Weights of a small transformer language model: 338M tokens.
MLP neurons of a small language model. Each row is named by its layer, matrix (down: output weights) and neuron, and shows model dimensions 208-303. Each number is 128 + 32 x the weight over its row's rms, rounded and kept within 0 to 255. Numbers have three digits each.
After each neuron's rows, "raises" lists the tokens whose logits its output raises most directly, leaving later layers aside.

L11.down1015:085103117136103145059162111123143104130126111109131142115154163115115104108114092103125102155068105148095143153099057147147076156161119128159058114143129128110161121186089185117065152124151181130117078089132128127111145068060092101136102132114128106073146147099166181119119097130100139101
raises: "min", " time", " times", "where", " way"

L11.down1108:134083075100217123130169143146135103107104117188147145087100145070104127099074121154148128129106154179151119057116115082086098077192136095127122174142116176112156139134093146124136055159158199081115120136143112111092166098114092117108097126199160163153139108063132110131088117143129095136
raises: "|", "-", "el", "/", "\n"

L10.down1141:098102084143125126098112116139121092106084169152107065085067089076142036100056140115101114100168173113152120129103137087146120117126132145155090131152103135189145163163135088121111122125158119085130112117080088169141124154029114108123107140144144129126142125044076219136101130106161129137
raises: "\n", " however", " but", " although", " particularly"

L10.down871:112162127083185119138116159106100170128169125099109129027135129110087133132106126145095113147142160151174146172115135182096106106151116160117155178184033143097169146141094089087140094130165173114105098094148129141059179136112087115089158134081112094111119149170110184049129145139166143133
raises: " ", "–", " and", "-", ","

L10.down1479:130105079163211129126146155150175141148162122103142088063130087075120096162089124155149071143067063122189165109109127181132094141094087130133095099159132108144134085148085103076112136106121176154139124108118109159131055105162105191179092132105102115186167125079176099127144124142114162104
raises: ".", ".\"", " date", "ug", "se"

L8.down1134:157168115134144161111132110150147164194116054124118118115116115092131130176121134153127072153087090131129116140116168142098098151176128117148131148148166096150164155135078130076165116106100126153141114126079091198124094177140130126134067103149074080135139144088162081140112162085100097127
raises: ".", ".\"", ").", " before", "\"."

L10.down119:140141093159124205126135180120153140201129155137110159118087134082169139190110174075111100131128164152079131156130112145075138105096109162096081157115137144095151111081098114151147114148185185127149112118137127089092121109099096098157111093185060071120149069130087108103105166117086155143
raises: ";", ",", ")", ");", "),"

L10.down1020:062149165176151124154077124105138100161116104088089140091129136127126116112152143059138145158162099106132140136094155145168108093098092089119087128069096107068109109124139116101116094152108102130162120139125185125085075123094158076104125150112149149097204054115145199166122109123155123116
raises: "fi", "ult", "ul", "ven", "phe"

L11.down606:167052090135130154104126144146114085110073130126171137112148157118132115107157138163113112138093127158161184131134164183083135115147080178112115173128084119089113161143152183095090100085190193118084108156105140149113141155085114131160090115143160144144146107102192191113170136140131132099
raises: " ", "-", "---|---|---|---|", "|", "sha"

L11.down251:118058180164127137075117114190129125154104145124190131128086124113146165107128182112150139173142139112111118078128131138174068135190104047103085141159087041176189147125126163079078133136064140156131167157070155075217103104163114137082124126136150167156124127129136196128088113109171124137
raises: " ==", "==", " attempt", "===", " ==="

L10.down1603:133159127089089144124055155154123127147131152193121145143105094147204180154100151115101121123139126194086089111088116153078095141123125161114143133156087118127167161074179156173092052126150103108129177098126093227086099087116119024102128068144098134100128138118140092156063124104169088162
raises: "he", "h", "stra", "end", "fin"

L11.down364:098128081135073137119143130146144119130134123171103175129132154068092187178124118087173110118117144085098093111091142165084083139149120133109165145154163154124193142091107108135091109122129114146110106161158136138150096140093055163130099130173181211170115109140120147172148155133102174154
raises: " B", " L", " J", " MA", " P"

L11.down1739:082166071104121140170076078172105094110114116121105115091089176118136060100079143156101150136171113141119125129089158080116127132123105061084105127124151098090206139120139112153187133132101117123143139126116107142067102159056114125133106122168127055121126129113164113108105153128189081181
raises: " as", ".", ",", "′", " and"